{
  "hidden_size": 256,
  "num_attention_heads": 4,
  "head_dim": 64,
  "hidden_act": "gelu",
  "norm_place": "pre",
  "init_std_down": 0.0478,
  "decay_fraction": 1.0,
  "final_lr_fraction": 0.1,
  "batch_tokens": [16384, 32768, 49152],
  "max_seq_len": 512,
  "train_tokens": 151500000,
  "dataset": "wikipedia_en"
}
MLP neurons of a small language model. Each row is named by its layer, matrix (up: input weights) and neuron, and shows model dimensions 96-191. Each number is 128 + 32 x the weight over its row's rms, rounded and kept within 0 to 255. Numbers have three digits each.
After each neuron's rows, "fires after" lists the tokens most often just before its 100 highest values on Wikipedia text that the model never trained on.

L5.up827:145099079092121096152146110137118135070149106188104108120088156112191115124169084135177143104132035165152142173120074103131151142158174098069162154138121114115071179156160111066165178173186131105150163160097092129203125113115118154249082138124146078114187135112157124120139083154092111103
fires after: " |", " ", "6"

L4.up881:105114144156156125102106088120156101160105172146182086117090177147150183069087142101164153124113053160096099123113180158149158102164082114133109120112154158096113090148143144161095099114124163141135123169124093195157084092130159110095167203093100138094098142114153080088164139108095094117
fires after: " ", " (", "ST", ")"

L5.up411:143102086124114120163132110138146135071096151147178160155153148141137145145120118096103142082119164136072163183167146162158132150115103126175115130110137111123129095137168166080182107104109115071135157154162150167150124127138094161155168137155099183072123119130191128087142100144161104124
fires after: " the", "The", " The", " United"

L4.up518:139071098041110136082138119120156080133109150160134106110121159115120107171126124102125090068092104099122141144074170174131117109190201162156155148141132068130126202118076112112120171131136157147126112134099194107129182166138129123172142159146129081133099135087146077163127171108081204137
fires after: ".\n\n", "\n\n", " |\n\n", "ing", ")\n\n", " contin"

L5.up427:078145104150136137135151152132111148102146176083075215129149155049167118174047165135153175126134089122150110091184125114116103142086149150130114094079148128156107113141109085149122141101078124145117119058170079143079175094124070201177157047081089119118080119132095090125139110116088078140
fires after: "2", ".", "3", "0", "1", "4"

L3.up21:133108144110104153099018117146119115126095082113145133161133170105128163086107128056119147160102201126104106163120100129161106114150105108120089120105150111093188156113181070075123138131138176111146126085136117148152182137131118107121128105132086104123150094122120081120151115129145134120
fires after: "\n", ")\n"

L5.up791:122091101159163106173132139110134086104156138085100153131161216149101158155115085193151150099221149147092076103163127137104107118136155132105103139187136151138132113125130139126155164158152154100185113184136119121139122120122133138094078178055115114075160120188113087125093151130170155119
fires after: " was", " a", " were", " made", " being", " as"

L4.up475:142094155138139152115133098118089101127114039177144100163129194149095092110104143149117130095096120173025095099153132139132117129114153162131142121177153139163112133095104080089106093113067142167135156143130150153106096127186093130153125144063172125115102120093100181148076126222141103094
fires after: " (", " \"", "==", " "

L4.up305:147168126167131119122107097139136045106140085123139127135124100163117140100127122164121162168139161134081116141155144174119104094131144167115151132187135162074130135104138116094098122103094099209096142220080133127134119144129138121173174170083132145118117099122165107168125079199133129174
fires after: " ", "1", ",", "2"

L3.up799:112097230158116139176141151148093162119110112143090115130184117137104073123160111129159078092166113139089083123123096132165175145132126103128121166193108136139133145185127158141085132125168161156177149163120151127102131122092072094150105171133133068067162138108173187093107082117110122167
fires after: " |", "|", ").", "-"

L4.up409:174133111153166158107180113122124137066091140127120131120128155135152180083136099114135112166115080133107131138173093119071130140117068142169120142067112123185136151146089113147098180160148106062125143112169120086023125097151105058142104144153102169144145131136138177095128107118135112126
fires after: ".\n\n", " |\n\n", ").\n\n"

L4.up99:155097114168125177139135133091155133156127158091148149151122116150118152161123148081106186064117114110108120113076119138179106195104066117137128107123167175093137133165074082144093106063116161115084105197110116160150096128145165085040124112128108161111114146162108117166222123149128083136
fires after: ",", " in", " and", " from", " to"

L4.up578:119142129161026150215122084089153051107095134171132103140141156126153123125122119156084141142112120180177133145143070184099119115105118182152101127159144107143094106176133181091141124142160139129078172090070142127127117146100209156061179223123167112137121174123110137081095079150162144149
fires after: "\n\n", "\n", " |\n", ")\n\n", ")\n", "-"

L4.up395:144138157100112112147099183112121102124118164083081116146152187123136113161099160108068157201158097097194108126129128077140137133125178070176139082114123163149147176110134155102098143106204180125134194141120147106186129115130154072171151105113079170138075137126106116122134151088139153080
fires after: "-", " Time", " D", "|"

L5.up291:159128093179161169124103151152121130130135155169178121147169155159121144075057180112158104114119092132116165197179106134096123146097120164119132162150170159129180113143151152112113131105104148129156149103134179164117178109143159148137087139126126039132096099116168106125162102092204183116
fires after: " (", "A", "C", "N", "R"

L5.up134:077137060123119165125127174157121157122091124173108134094125094097173098194076120112146149119116116166129111093084136148153129190076095102121143204099035182103130131155157076137155177149162100118114103165104146109121151152047123159112178114147127126115079122098095163177118133140087155124
fires after: "0", "2", "1", "6", "8", "9"

L4.up854:093081122155088093137101124193143138154198122147122116159162130094125145165123145108091166151091112132180148098103026098134149083096117128094098132159168069105130091142112185131079198087177126144126173136119116198105126103123093124115128145101182166113080104188043078141097102118173129145
fires after: ".", "%", "rea", "0"

L4.up143:090170185126190131113169117156083088127117082138113138155154112156175139144181122080134135120125150135134066068123118092123100120132119130190129125087117107129152119086074144088043098095170145127140127168112073144162109152151121177129114150073125129138123143133108108152092205081196115169
fires after: ".\n\n", " (", " \"", ".", "-", "\n\n"

L5.up591:143112046088106162174088139136100189074195143182117135125158131134154115139152131134132116129085099154108147140131113101121101093089117129102108110115134156095101134085103107196164177101127126161117107172050075159096142163137113202151090132187089131133119142148120129149120102048147098123
fires after: "5", "0", "7", "4", "8", "2"

L5.up7:140128100153102114154129044218157112112105116136117102107125102137089127097147161111161103099120112174148088139072120120137102173081077141133129147120109097143130139162079189119108144105157103085159171145177156141180112074128168057102150199093129152122168082087196139135100127162137086129
fires after: " ", " For"

L5.up273:172128099154087163082089121136061103128103123188102116096121097096134112118066115170136169077150090139108050151135151166108117104188150161130114085144182116125082067115111146104110115114172150120147159166114091138146143186092172149103072168140150099080091132139133176161099117120129139110
fires after: " ", "2", "==", "+", ")\n\n", "-"

L5.up402:188148114133156086123142102089172106177069156138113148163127074136078136164106116087127143144079109136108069113126147124115131093109126187039179198151125115116143133127123151099114100114124209139170093123089085214139176116161165106153130153124175117140137043142127123107144108087157086152
fires after: " ", " (", " $", " \""

L3.up620:154133167086093128143133192130171114066108171064146182134148108125170135159125080158117151146145147074124105179088157115098122090090159132166164144129144094142096155195165116122068121090155083133115124128093104136153172061192170116128166059092092126091113142128100173093183138122090107132
fires after: ":", "0", " Preceded", "Pop", "+", " B"

L4.up421:127137126165149115144185121078119101087151100092176128097108124191120092170164139174136121104118112144088107137102162152155092153130143190165147145091141154173184068119181159141099134082135146131093110119105124169108139129099139064126115146044137179082128086098105116106052134111073162116
fires after: " ", " |", "1", " sub", " tw"

L4.up208:099129146125155121110079190131085174143115142163122202096109150100090192113116120100117125089085136174115162076095182094143100111067100127069125120129115123134156162143146186179120103040182122164122129151126154109150120121125079181115153099127119098116094129091168080170114139102149141087
fires after: ",", "ed", "0"

L5.up481:120128088070131145130153093120114158085152080116117205079193105071178144127130136117167139095114091186097138136166098127134132132046091140081065137130159141123155122122082091187119165145165088146095136084123068092136111136137093148130104144126133111140056137180103124128179085156163103116
fires after: "3", "2", "4", "0", "8", "1"

L5.up933:094206118144113121069104120139122123143145111119155117182119180133129122077115108158134110103153097080100141122080204143090118079110091143143157123136149120111085148157141135131120110111181134138092187157120135121095065113138165116166149159189175114126146117091130138108038156132126136079
fires after: " "

L4.up361:110168128144120092165169125150222153132098120139121122164096137196122095154140123150127138100112112109131122098165117120086141158164149117138122115159134163123153093195127097120109144104147119130115170120148117182131102162100112098129139093116085085124105182061105097108104149147114134094
fires after: "\n", ".\n\n", " moved", ")\n"

L5.up939:118102126115099132191111150111112142134142147158133116172120133081125162125142139139127142111082064134107165101109057156048085141096072144140130110129208184155124184174119140094097164146128151167113106118132178130133159126067188126131143148106193184111116113124162140161085119091133152122
fires after: "1", " ", ":", "):", " in"

L5.up418:144104116204088147164139086129165173139103105108153122106104173162156147127146086155107147085145175109173131121159133136175144128123154139134104140098160095183045117124133129099136132113214087073130124113107128129093119123153106115098134135134168085146092101136089146095179092142131093151
fires after: ".\n\n", "\n\n"

L5.up945:144080107164177134173179122143084089124081126130189080075126075101126134116119113137106183144163095176123098099146132137151082118104175088131128161166082151075193146128152169123139152169132120129109092196097124079098181125076118103148125175088122131103107093138138103076129111139142142110
fires after: " |", "%", " ", " /"

L5.up637:202077184113101106143129188178142165126099139157191158086146186112153140105130143105125095114091139117114050088103096073142191173159077108118148048132177129146144172149124150107129067170142145096176143140048139132119142132175104110124108185139124197109170144084117109149125040156077104087
fires after: "|", " "

L5.up408:114117187089127102126097109130062136166070134113153130149059100114148142150127108105163192133133092159170148096084171114120177119082127097120159096175118076142103106166163134156132067111181132173116208139124176087221142169107145129161153139110105131143129154140087122123146120148188097109
fires after: " ", " and"

L4.up341:133149112143126169160130137035138104113118109118090142094107098139121070188119183065119146117156122173108152148104090150154134062155084114152123155139129132101158069101123134131090192032127133158142087127068162187100062079108139063104151135117127192152100084166115165096109129113146135129
fires after: ".", ".\n\n", ",", "%"

L5.up9:134163130134192173146099141108187122077166135152130165127125132120148137153110110100093153133128081133098220129136127086090125108129145080121122071060125125195071125118121105120116155042097128127106145096135147168079118122114146155120102118095158158126123184098087153133155140119135135100
fires after: "0", ",", ":", "5"

L5.up181:138135102141147145136155172107135181159114123069147104126113118175105071153158152087106155139113103147128061098122130162147086097134122087150123125165103191112182143146160101111121147094173154154134104183107147115159194155116111129120157116075103177110175133062181081129096135097116084111
fires after: " ", "1", " N"

L3.up346:126123166143169160182116109159116101117151135112159153144086148078167109153122164089130054149088142109136132118151109160101098155152129151100112118118141148113148080218144185095117126081127149089127155138091218122135146111166134097113201170117158142136144184082122097123139150133134098136
fires after: "\n", ")\n", "\n\n", "ography", ")\n\n", "=="

L4.up683:119104100094095143158079118091134157183162089115138168146149167142159045170117168138140168055150133181079111105166150131111166129121164156114140088105097148117108176165163106108151164097128118114104117138142238174110163150055151165154174068143118129125126148186106136105096103111150147204
fires after: "0", "1", "2", "9", "6", "3"

L4.up212:144128120124215146165173115045141079110128126121146103109119116156096138150171105107064104160102173115137135097132131076117135116115153101181173105172147119157103140148082074119163103128096130165056122198122140115168100103113120099150097127145126184102148099084149073129085115121150128174
fires after: "–", " and", " g", ";", ","

L4.up722:133031178132163138081163080098107117127104159141139108131128122115076132137145106160094104123059172162143153145136080097156103101165118161138158146122068135102105076131086113123122156141115125109150124104188098162122188133149181116144145143132121151096132138139145115123116115089133128122
fires after: "\n", ")\n", "-", " was"

L5.up614:127098102155175126156058076123098112116123148199126127156186111117084170119063128141099108156087040196143181152126064145111166122102174119117141195116084118109126150119134121108104112127068076182093125067140100143124175157156163156097095083112172120092074138137150110140161118126165158141
fires after: " |", " %", "s", " ", " Ref", "atives"

L4.up34:092097114153160141118106094152064110122057122180120097148104084151138147150195146121113139158109169150113116202182124158110144134064170185107097102117096141091099125047140131147153142046155149136165132216106088134139096154122169090164097175045127174142114126185200184138125182151146128152
fires after: " |", " Votes", " Candidate", " %", " "

L3.up238:157090133091131101134136116150147078109078149083139138112114090152166105120109136172109144167108124088143114121170134091091133098060159095117134117111136148092127080131138022129154179117105132153079109108047140090112160126109107170166119178109135146164119105153141130118153096165142132119
fires after: "\n", ")\n", " UTC"

L5.up711:182110106133133152156125129071138128054059144124113132080073138162080103106106116074117100136148111135138111077169161104135114154151096147153121201159147064214156143131122091130109132188136137147147084143147142156077085107031129127148134115113175124076129106133117081118071109147140134179
fires after: ".\n\n", "\n\n", " |\n\n"

L5.up923:141174145158131185089168130176190096105162110111160105109071167137140130126116075121133116069098068148123103090176092102103118148143157152204175162163095090135085159089072178116119141125154219096122161140182081126188142139100092085146116161099079134103075161100148115094099117095108159084
fires after: "\n", " was", "-", ")\n", " been", " were"

L5.up759:144158153167076123130114114112116090108077090128176116132102120095130070172151175181136117131107062135140102071129191155154115127131156130152158139125132159138085116157118096134120099104115147081122151140153113138092061119076150165168148122120190053130121117131122169114124127114130128163
fires after: " "

L3.up143:168126109143107163159081153062120136067100104126115129152116154117112112136154116106086070143094068142095091129154157183117135154186118154161143097098118111116162127143051111145109073158130133176170115086150121151119099107139098125144102163128108122170116120063107162214119109132162106114
fires after: " (", " \"", ".\n\n", "==", "==\n\n", "-"

L5.up260:103131166153180171121110153121090124129109163110086078175099100166098189175145149100161121136157189161068124068127126139096078130165062150154104132152135130149095127197166076132121115146108144060072150062085168074179160086169131121166146128134086102137096109136145173139116167140159134111
fires after: "-", ".\n\n", "\n", " It", ")", " •"

L4.up568:215101155126176156147090126106160120089071058110151135110167093104201095121133063123085105128113159106141112136173045186138151137166104058145136159119117138114158132127129113108054176107145136093050103149074124127114133108096073129209136095184142126123172115117185126158109110136108120068
fires after: ".", ",", " and", " the", " to"

L4.up271:146148085095123116180097133164146094077191100174120094172134131125084121146118096154153130171153095158129116123166125106147119112125133117137131172145082163134174183077183144134126175103162055127106099125144130164088105153091083066149114140097163099156057100131147096100104134139073184120
fires after: ","

L3.up368:114101097098137123103143091132119148109171055113164089155111140154153139103100206100156092145112158119079114159104153045125125163174200104108114139120148111083157106127147141131160088110090087159083146167104153161082144179142096110097162181090150159154167153098152123143086117103130131139
fires after: ".\n\n", " |\n\n", "\n", "===\n\n", " the"

L5.up584:115079121182134150174089142157075100149121130114146120082135133154097100151097125134145165145113096159121166155071156059114183170083083139167118127134050126116145177145138127096177151103121112111204105093162049137178189172144127112174174134105109105101119145169116079092137208109127084115
fires after: " |", " ±%", " %", " ", ".", "%"

L4.up909:111124100112138137110059133138138162178122089151128167154152144101195081110117186075129128115030149113114118089095145123119177193124085136142133109108112192146133171156132136138110069170111103197144178045128157180163178139178121131129181085185156137126133157090128077161091132157151141112
fires after: " (", " there", " There", " al", "There"

L5.up979:130155141086174062133080133151158080126076128149124142132151153198124168114137186118128082158193180132193120151122155083211144165146133095183175157148094143143085146076040128089120119107159118167097057088135174052077118114092111187127132152080129143127117156091133086082113113137120138133
fires after: " |\n\n", "\n\n", ".\n\n", "-", "==\n\n", "4"

L4.up49:151098165104067151112080163092112126126106116136076078085117171139092104137142092165131151112178177125116096139136127113166136144150155126165197082185132175129131171166116108160105083141156104078039058083119171119182139108081073125141144110084129122083090158130177103110102132128136119086
fires after: " |\n", "\n", " ", " M"

L4.up47:092147111070112183089162112082114117076114107113098172117159117121160108179132128100147051098074084152114100129133141161130137103115092115127146151119128070148150136176070119134130078091103130135162153091150179156053131150154136160102119060108094150144089140089226097154147090145064128087
fires after: " (", " mi", "}", ")\n", "ulation", " km"

L5.up272:145163166101129099159093144103099163169157170167151118119102122100125106141078120092128101091120142127111162098116113128129126089096081084152154099124143116160155121148088169063079106138063125134079130104191067152137118059144128151084125113165195124077153116093133104146103110151120126126
fires after: " "

L5.up864:127124145108136054142088163207111089075160103147174154112069149126171111141122143131066150159085147107115084098202088121126193161138147115114156144057121105144152114127188131125085049130140170133095141172107136124120104118102127145154102162155146170152077184100061078094149093142120091086
fires after: " The", ".", "The", " However", ".\n\n"

L4.up25:113124156196132115151094153095164136107130178148144108083081105132144115147163118168164133142148093097172131141106116150134142144157139085114130105120136160061121180143085124115089120163148130141085085130036139103158119140095136134161115194134089109069125141081155099135155123141103130079
fires after: ".", ".\n\n", "s", ",", " career"

L5.up935:121141173104165110085168127075192119133132115095102158162102132152053062200155129147097149145162120157229110082151168134180128155097120120099187103094139085117164148176093154169133176116134057176090114149150167101107178176117117102114161120106108107158104144148088085115162119077176209117
fires after: "0", "8", " sq", "5", "3"

L5.up282:145135090111135171120063127091160138109161156170115126146101130125092126170174100090096151097133122073154128100128152139138151179149127115202183147157134161159114074132194104130083116071134102122116132130160130142111095162126132174138066108162142176125145134107210157141081138086091108100
fires after: " ", ",", " went"

L5.up661:131104152137158184106082145151117144136111159119150157140136119087137110083142122164165146189137090196122111139098148146076094129153128140157139174188126090147151115142110139089166055131150175115175150166091099109128153109088153121100174200118093156073144088142137130127055092089114116110
fires after: " ", "1", " $"

L4.up389:110126088096173074200134184137134131081139097079164150116116142155112169103103204168077068076132141140130170176147112128179144144114190098153104126119042092096127045115094196175121155123166152174107152100116123119123151146086123135133097106066088144161170193108107085151116116156209123121
fires after: "0", "4", "9", "5", "8", "7"

L4.up695:175112113146096127165132160107084090095109111113125097138152184113122148157115146190152128188162108149148142131109063096154103054169139140105146129097119131092132121110103145102104113095140087118133086167055097111100124154148152103165144142109109166141099161118169119112089096085198162199
fires after: "-", "==", " |", " •", "|"

L3.up323:100142069156133123171143103200107078115112139143130078121121119139107119137159161140173163215156152079149159130126151074115058123190093110128146181132127144106174141118130142100079094186119103108132093127153135155108133138077115149175066169060135130165160107078114154108074153147130210117
fires after: " ", " |", "1"

L4.up493:079169112085124106042074065145116186155122064165105107164137152109157124121119161135125142075061112141145087081118065136147140126146147133105107108137190122123157155115177105070099130106118113181134150096120152168130188093148108160173113130074197133104116098149137090209115168097119183072
fires after: "\n", ")\n"

L4.up780:133089123130051150127076141160176183092101143149142181110082084179166164117132122088125116103139156097160122150121093112173188132127154110123138088083127153092118083138134139089143094114151131190100160154131056040192141078170125151106099078141064124150113183118136114202114069133083136099
fires after: "2", "0", "7", "5", "6", "9"

L3.up522:096124084111109129166201102175097106116106135128132101116101108133083119118157114144063132126158101128117112109118130165109077099109058128138164122165141098147115134125122141118131154129097098106115142124137175146120143157108154149133152139144147092201058113136175107126098106118121111129
fires after: " ", " |", "0", " b", " Ind", "|"

L4.up304:088143126185124124130065131133138078137085156062154111172114086176146097200158124174074152171121125173128100162090128098137195116125181121142133101146132116104135090122133153078118157142130143093071126102122142069133130136063174080120192124110207064087099146190186178115124127137133119116
fires after: " ", " H", " W"

L5.up690:105163087136104161129094091112178099145137132086163143175140122185170159131105122152107178144116081092137108148133130120099086086169138227090153132068119106079093144172121112139137193133127133096119153091107125124114073160131172117087131129096107084138126095146099122095111151120148107143
fires after: " |", " ", "1", "2", "5", "3"

L5.up219:082151100167157085131115122131069188099105138178107141132160145107123153108078141125173113154118125158128135158140144063088071085153155170082148174115078173094157104172100199099119183100158147123085100098138118186128164108132146165151164153091110168106145085123115145139099168086096162123
fires after: " is", ")", " was"

L5.up111:102100133118085113142069162164069131158141084162137155143143130130170071200103140120076205182111143121139132165123064150109126145173134150145154103079080124164126186168156141128114067104130095119118180088142116102094134092090138102129125129097166175142159187142073142132124173125160125128
fires after: " "

L5.up624:122087144123144062099189133102090114128112142198152129096061101067127064104196156151106130152100076204112096121107127121152147166092133130181129134155134132157171067105089093126109137124171118143129167147101151137096128117123075164131144120130156098135125106160110142134112098165093188137
fires after: ".", " ", " c", "D"

L4.up961:089129105139161130217025092137131138127111133161101070122159126167127133115144100178112119150070169125190122127111154097154115151139131182116121150177150106149114178111114188035141126139144154080103152171102122117085158084027107072113066126158143160119134127151110117112026179102130105137
fires after: " |", " ", " O"